MLP neurons of a small language model. Each row is named by its layer, matrix (up: input weights) and neuron, and shows model dimensions 64-191. Each number is 128 + 32 x the weight over its row's rms, rounded and kept within 0 to 255. Numbers have three digits each.
After each neuron's rows, "fires on" lists the tokens most often at its 100 highest values on Wikipedia text that the model never trained on. A number after a token or word is its count.

L8.up758:137102171189049121078108155233118122115092127174088087145121070173095157147135129137124158121124167145081116113122130094098110088101167088110086144146078095129117155100106146037086156121107104120139129123154153109073158087131174152160123131081120145068117065143089164092128145098112125137148114104140147093138149131120107095125138146142129159119138167089114218143128135135137094203087
fires on: "er" 41, "e" 27, "ter" 12

L8.up36:106142149146105126167034094072137124105140162135136061100184136142139147138140117146089194164124175137121148147119068074149106089119171140156165125142086148109147132151101186120180124139093135124143223188130125080117080113155113124133110113104141100113151166148144130121130103170137120095201147183109104142075180131159128105134140118108103149081186146123134138046076174131136127207153
fires on: "e" 18, "er" 15, "u" 15, "ter" 10, "ro" 9, "d" 6

L8.up147:121101150151070110070088155127101122159117155159092179184159123106079128053121142088134141161107168127173086183157146120068143163168166168145084114156129130161103106097118101152108123125111157157121127136184117063160134161130091139110165161080111059175102118132095128149154071065169106142146151117124156152096130108106111085130156122108191100115078143056103143130135115121136124146092
fires on: "e" 31, "g" 23, "f" 17, "u" 5, "n" 5

L3.up324:095127104142095163169121124155121142154145125131091133142140178184132118088167091209116143113120130223137169102109088117081118077097200108115114140129139141070122151072137148144156137141134122178117179097106129116163107145147151170117102064163130189147126151096109130128159151120195111173148109166140074130179091073112073118107145073173183123084078121120075085108187101128092157219185
fires on: "f" 33, "in" 21, "o" 15, "c" 10, "s" 7, "e" 4

L9.up418:126142153108144125130107222131132059148173135137164158130130104160110123113118131169058149085123144104223187151118093169141112097116154114122107047099156118152116072127087111095151163152104120090150155191170142129155172086154118172177105111146104096163116106191121130130124080082167175187180113105157104123197122188090142101178102083130094141130180058195189072149105092149153179092153
fires on: "," 49, " the" 7, "h" 6, "s" 6, "g" 5, "ith" 5

L9.up442:099100133181070106142159114128159078167119062107101127162162087255138175139100118131101089162147129124124109128121124093130125145151097105094078165144093145173074141132110115112127147146098134109173173155139061153142103176099175099135067177164142165123137189182085118130149131130099093171149141110120117033179092126093169155120113134120143107082130075121152115098119111161136117078119
fires on: "p" 15, "l" 13, "el" 9, "le" 8, "at" 7, "t" 7

L8.up145:076124146164142070109121121098147058115154154133076192110150095164109146082118184148133143140151152117100050159099130092130154083122227142132113091161182103092127052088121132112114121143167100150098145118111130171149152148126134100095134129170135116101105128134127121162130137158168174150130051129125091126107106206134201116163141103140098123129110149148153136107149097135176091112122
fires on: "l" 35, "h" 32, "r" 4, " b" 4, "y" 4

L7.up199:129113134121085133126096167116120161155107151110099165131125108173139161160113179110120124101099147159069114116149137099075129132126086108146204115130094102114132133086113133152161062050174119116115117122127067144113157143120084122134159173139106139132157168077122116187166146145072118152106096116082132089200163123130156099112135103102131161117196146143101135163136128138118106128123
fires on: "t" 16, "y" 14, "is" 12, "h" 8, "im" 8

L9.up522:134159157117090086116055128040081116078195144116127166091128175150184102130098118133153133094127132050080153158143106075130155081133149110099177141115176187122140091110150132100129149158122126126130162155163080133121130141145109144153108112161113138152130135156147129116150155145158135141146134109095068146132107208059139117177155099110112103159101124126179100176115132136141085183155
fires on: "ur" 18, "r" 16, "s" 13, "d" 7, "l" 5, "h" 4

L10.up134:151141138154071158135108123137133127204124151100134099115108162095082146155122173106120187130097090143078091123100106107136132127105149160083145145111071186086145162043097189189055064132095135175121122080133078111145096126111063133158043141188112174146149138083142112080149125166179130186084100139098109115148149180105186134089091097108123136104127153150138121116147059138117093063095
fires on: "3" 27, "h" 21, "t" 16, "c" 7

L3.up455:097139104186052105092151112138116143098112103129140129130114130155131171101138178120142138133162148108120174140110120102117157105110102116119117143152175119115055152163142117171152179139149147111180181066175151137150087094091154104173100161126107045133159167212143149130176151142165090140170107201123129083126109084096174112114163134109126119132107096134126114165135116126101087101186
fires on: "th" 50, "st" 10, "t" 7, "p" 5, "e" 5, "k" 4

L8.up134:145078139111113131127163103135104117135142130081182095092100099145156122144145128052107111128130173114095104100184108128134164092160157121162124130103149088102126088112116157071137088177105103078109137082145115111216152139133107191110112152161138095114159164119155062141194137177152139190095172135110127165118133146144119127097154107159119200087136143119084115138116110161123162089117
fires on: "on" 34, "e" 13, "ist" 9, "he" 9, "c" 9, "ar" 5

L3.up193:187163136138100123159141155106070121107167138118178137101052117132153115138117142111146164159100113146089156140193143164079108092154130134141134133160187126101140120173138143140125128152084182085132139090208101122140086118142141192131037151157110155181139133095118093141097121123075086164086125095135150135131118122107182093119174092181118129149182162134132109102071179130140157138070
fires on: "," 32, "on" 18, "ing" 16, "ar" 11, "r" 6

L10.up753:139132136110128127081153153146124119131162090086125160133154108082089137105114137070096125130111145138145124180129177185170135105089133101128118146163043195112147139134159150154118197121193136137110137089164140161136134132147116100129097223166098137102139124102111161112153098100000150099152174134114170107076112181155169099146102119145146165191123129130188193030114117119110113098175
fires on: "ut" 26, "em" 21, " and" 9, "re" 7, "er" 7, "it" 6

L7.up678:153058150079138110139105101110106136141121159088068072088134128171034162136138193200168104171182181165160097133107145106104133115129158110105069117104082138140134069135129155138082116151178171109135119156141157162110128160122196135135105051079086128150096137196143175187102135122112180139106129158125150144106111138080147077146092110093136126162144174104138153168145160133148082129166
fires on: "f" 19, "ow" 16, "e" 13, "g" 11, "r" 8, "t" 6

L9.up36:132088162166198122201064098121094153116159054138134099169171121169104066118135116162171165112084170041043132080111079096149097103139114162126096212141122149114140080137145166165132121162112139102156128142109151137140167146141121100118113123124110098126127132134116137124168087111127159117188127173144109165115116086140176031094111112165133137059117130138099080087130142113151144128150
fires on: "re" 13, "ro" 10, "h" 9, "u" 9, "al" 8, "ow" 8

L3.up350:128111102111052108113114148075128063117150108066138171149128112117111082145128114121081102117145093124127171118112096164141146164169116095076119097144102139172172152108206141123151155179176142179132080084036100157124135138136140185154095096135164129151116144178151092155140136151117184158123084116146189161092148142078178101158124126131150061078123104150153114126139116113130174085193
fires on: "\n" 57, "d" 16, "or" 9, "w" 8, "t" 4

L8.up569:145140195138122136085070164125108101106122117148122154131171156121057081085100144090122130147234137180029096130190132082107113136159109125047159149132099097069135121153161149121053135141138095148130091154173107127097152090139147116139087110179070157148149125098134179097141152134174126172112116121089151084166117174113124121138140118107123132149126118080179149099127080135076158119151
fires on: "th" 14, "et" 14, "h" 13, "c" 10, "s" 9, "g" 6

L7.up513:129126128212102104161122103101172042166135190105137093184088122104162142125161128084174143103057111161116144129105152134103154125089162150112109157124197153121161093130140145087135066129131081122110128136102129096139130115145121168120143145122129091106110131109117119105159141158124084134158181118102113161159151090141133064099158095067107111083133152131122144159158175131093110172094
fires on: "es" 29, "s" 12, "el" 9, "x" 6, "f" 6, "ec" 6

L8.up207:170112136143169123092210161173161092091130102152148151071113127148096146070116144140076126159158113137178076189077127172123106132115125136075116135086025140151116106165153129118118114147100095155123161117132050103138153108168146120141132199162104148115120126140119108164142114129108166102134138061140078099150172139196083091125212121130166165178094135133165176160080164133144133129157
fires on: "ing" 41, "er" 7, "ut" 7, "g" 5, "s" 5

L8.up744:223122132089100098144122109138106195155130141129169113141105116136127139100130184140152097122112141125146132109152067178081155138154184201107134109107150133104100137141045102142134101138090015147169090187110113152139140079135160087143163142086143138085165142139102149139111070120102146157086094120085134205208123100130141141130112111153165056120090119177172194155149103127100148131099
fires on: "il" 18, "re" 12, "em" 11, "as" 10, "t" 6

L2.up504:183196093122067125138114137176121137142173091149078152099150120150084078105142138134071093175147112203116123117146167112099085097111127064101124126139091166109143147119181156124132096117121126180172149156092151149087177084140158111133123116121094191117098149168100129109145080049071105090178100115193117136108073141105097100131200147126153175129074134123172124182174104107117136173143
fires on: "il" 69, "e" 31

L2.up654:125134201091173128132093103095103083146122095137059130130124102135103124152069170111185136091220129159091086142149087126134154130119131121108154132094091155153101139129083213109070118104164147088134092136148151095152082122101128074128144162170138113127168134105106109148199157178155133117148119168143177168090138103120135104098123109186092162137098075125142095075124158112124130166109
fires on: "e" 57, "0" 20, "\n" 12, "'" 9

L2.up584:169163129168090095151195121120133132133139128097141175159144097129187120123068124095108163112034114163104113135166158088135094119096112177126148160119079092184144124077147157137174137161099124160102143115155096053145123151083072124118128139108164071173116121225127092119152142131166058112170172163112150133137184148146159159125083136125075103163076124160161062117115099104176171104120
fires on: "ion" 41, "e" 27, "ing" 22

L2.up166:132108080136130157183108129124106088090097141154090099129104088069125133084112189089172148115162114141161149134158094153135109121150141128051125107111116202090154193119096102102087165116100171115147183138152185090097117089088136161135130148165102142112116118105140100135059114193135104143089207120112136114123108105099135096115149128154100150056156118114131128153128135071141120155140
fires on: "and" 32, "d" 24, "ch" 10, "er" 8, "m" 6, "ec" 5

L8.up355:107172155094149092120157126086124087104138085112143178135069168125020173150104147174124135068151106134125136129145121145132165126142130157096098153078084125120168115141137161087091082091137125126042135138123182114130092115097155146089153114134149172099162060173109120106168189149195145081186093137129154112161127139116132115086150159136119207130126125149203140118092128145131184088113
fires on: "." 16, "i" 13, "'" 8, "ur" 7, "\n" 6, "v" 6

L2.up595:086136086119157159085116091125137146126175123104138130151090092143162091151166093149155157143087073086123119137123068117099141084141144101156120145118157117129172161157097145173143136107156107133135156158200147127142063102109121087144102139158146118163138127109111105115176066100088127117162121141121100170133073111094160133122129057156086113076158167120134119153149123084130070167150
fires on: "e" 50, "in" 14, "d" 10, "ar" 10, "en" 7, "p" 7

L2.up461:138121116116099172096145153136078099141151165109074155122139106093197144142100157093165160085165074111111168163183147122151108136118133159166149144137131160152099153108070077082134134165081149144098185166164127070175100131144164154119119146082126121166119093105118119056130083154089132144066151136131133155096111162150138103174144152095113103108148135097138176129137154074090128078080
fires on: "ation" 36, "d" 22, "s" 13, "m" 13, "as" 6, "le" 4

L7.up48:122122145105114115190156111169228121106131171125159127177121134116176052138134167114115119087095105130104120157130199116153217154068060092121084127139145134139171159164125162111146099135139136102159142081167139109109094139106114076156095140104069130106106172092099164049149111122097136171099142136095130132172171130132099062125158172116162137136093146119108132132116162144091061141096
fires on: "el" 23, "or" 12, "ec" 12, "u" 9, "ol" 8, "r" 7

L7.up255:125131146163145099142133092189184101104082107153139123072113157132119113158065146101144101167144184055110110091173102093111104128081205132098110106115071105062093192099141109138158140125100155149155195152111129117120138138083177135129105184170141131132122157132128171097115073112156096133149127104193124144126097122101155087141124135086094132134129135150103157122142112149118136112076
fires on: "t" 27, "e" 15, "r" 14, "on" 9, "ro" 7, "ig" 7

L2.up41:115093122135097134118138197121119116078132217107087108136188107142097124136150107115124083087119148153097211128192144135155091121118146103116077101103079171169106086182174118148093140166112131130187142124120121114121153109140122143113146055106096168107131184119172149111132152125112135136132168104134128149081096192156134056167172138088135129117040129113163121212157171187124089115156
fires on: "el" 55, "f" 24, "e" 9, "l" 8

L2.up79:138140128171038150130155147097153129163210050096116171143092134137167108133071078072163153122162149170142095146102150096153136159109132102126118166116058115134135180108159133195141113110057155172158096142168091140152141135134075159065102149131116116129081148149112130137135140132161198170165138146139103074094116162165137166130163139098152083109116176127144076102099079110121096073133
fires on: "es" 26, "g" 24, "p" 11, "d" 7, "e" 7, "st" 5

L8.up128:114154171124146093205108159073117119095185138094115109165120135072155140170104113110123109096146075161080150127145121149093086148109142129096130128126191169101121102112114116099119129094182087149150148140171094211167110130036158186125111130146090048178131140090141158211138115135089090160130077109108098104181064121112086163107157146135132128202100142136156136136138130050118122154178
fires on: "p" 16, "as" 13, "'" 10, "l" 9, "r" 9, "a" 8

L2.up362:180139076151079120121117162115123119158160153224150149048121152139117129093160093134164122125077151152035085136139104114189048154153103148130122167115053097197155134165101128124169109113087094149138169154164106111138112132108120160123112095163115173174157145169127114143110124101142112137160160131135128098129177092149107159130142152060114086167161080157127136061100116117099121102129
fires on: "ion" 42, "le" 23, "ic" 8, " of" 6, "y" 5, "st" 4

L10.up408:122143174152101143106097115088145113084126125093145085115134057114171100108139142160119132122170111129160135043096071114145124115160070101091145147139194146158165106117128116124114156151123168166114182109068126143111200081099130176127104103142155155180123146101149132140129135162088090122151121090116115162094152174072100129104151119111114102070083159170085086108146123087074090118148
fires on: "t" 15, " d" 11, "es" 11, "1" 10, "w" 8, "m" 5

L3.up84:160170182126104113207163178125123169159143139161110091089096124152079138145146199112184134116122190142156134095091091137152126107106109154080047138109108103092139110106101170123112146114092074124056129192107131118127110097131123146165138095087131078157116095171125186161135199059116151137141075178097163156177046107131123162139110125066146140186120156140059152162096126094139128125150
fires on: "r" 55, "g" 41

L10.up718:115084039123117138044137142139177121132155081096120133150055119098092161098120151118152142126111152136150100129097150195114138157082160160075122206099072138160129148147133104188079092129111114144130111149144131131170132098117132107126114141108127086144104149126195097181138164078029166148146069104138144174150157158150158101196148177166113185113118153127089103157134127139210105133090
fires on: "g" 19, "en" 10, "al" 8, "n" 8, "or" 8, "ing" 5

L9.up655:098135165090137138173173111081141115138125127141091167082127091134076106129142156138199143169117183084097113089171125132076124175150101122147105127155106140161125093072174150160093116115076074114121129083089096104148135140075130165190127076117179141129124122170074117067111139181168135155154097132195159119153109115109125149159179083150121146127109104199097132149107078123174170078179
fires on: "e" 25, " |" 17, "o" 16, "en" 6, "i" 5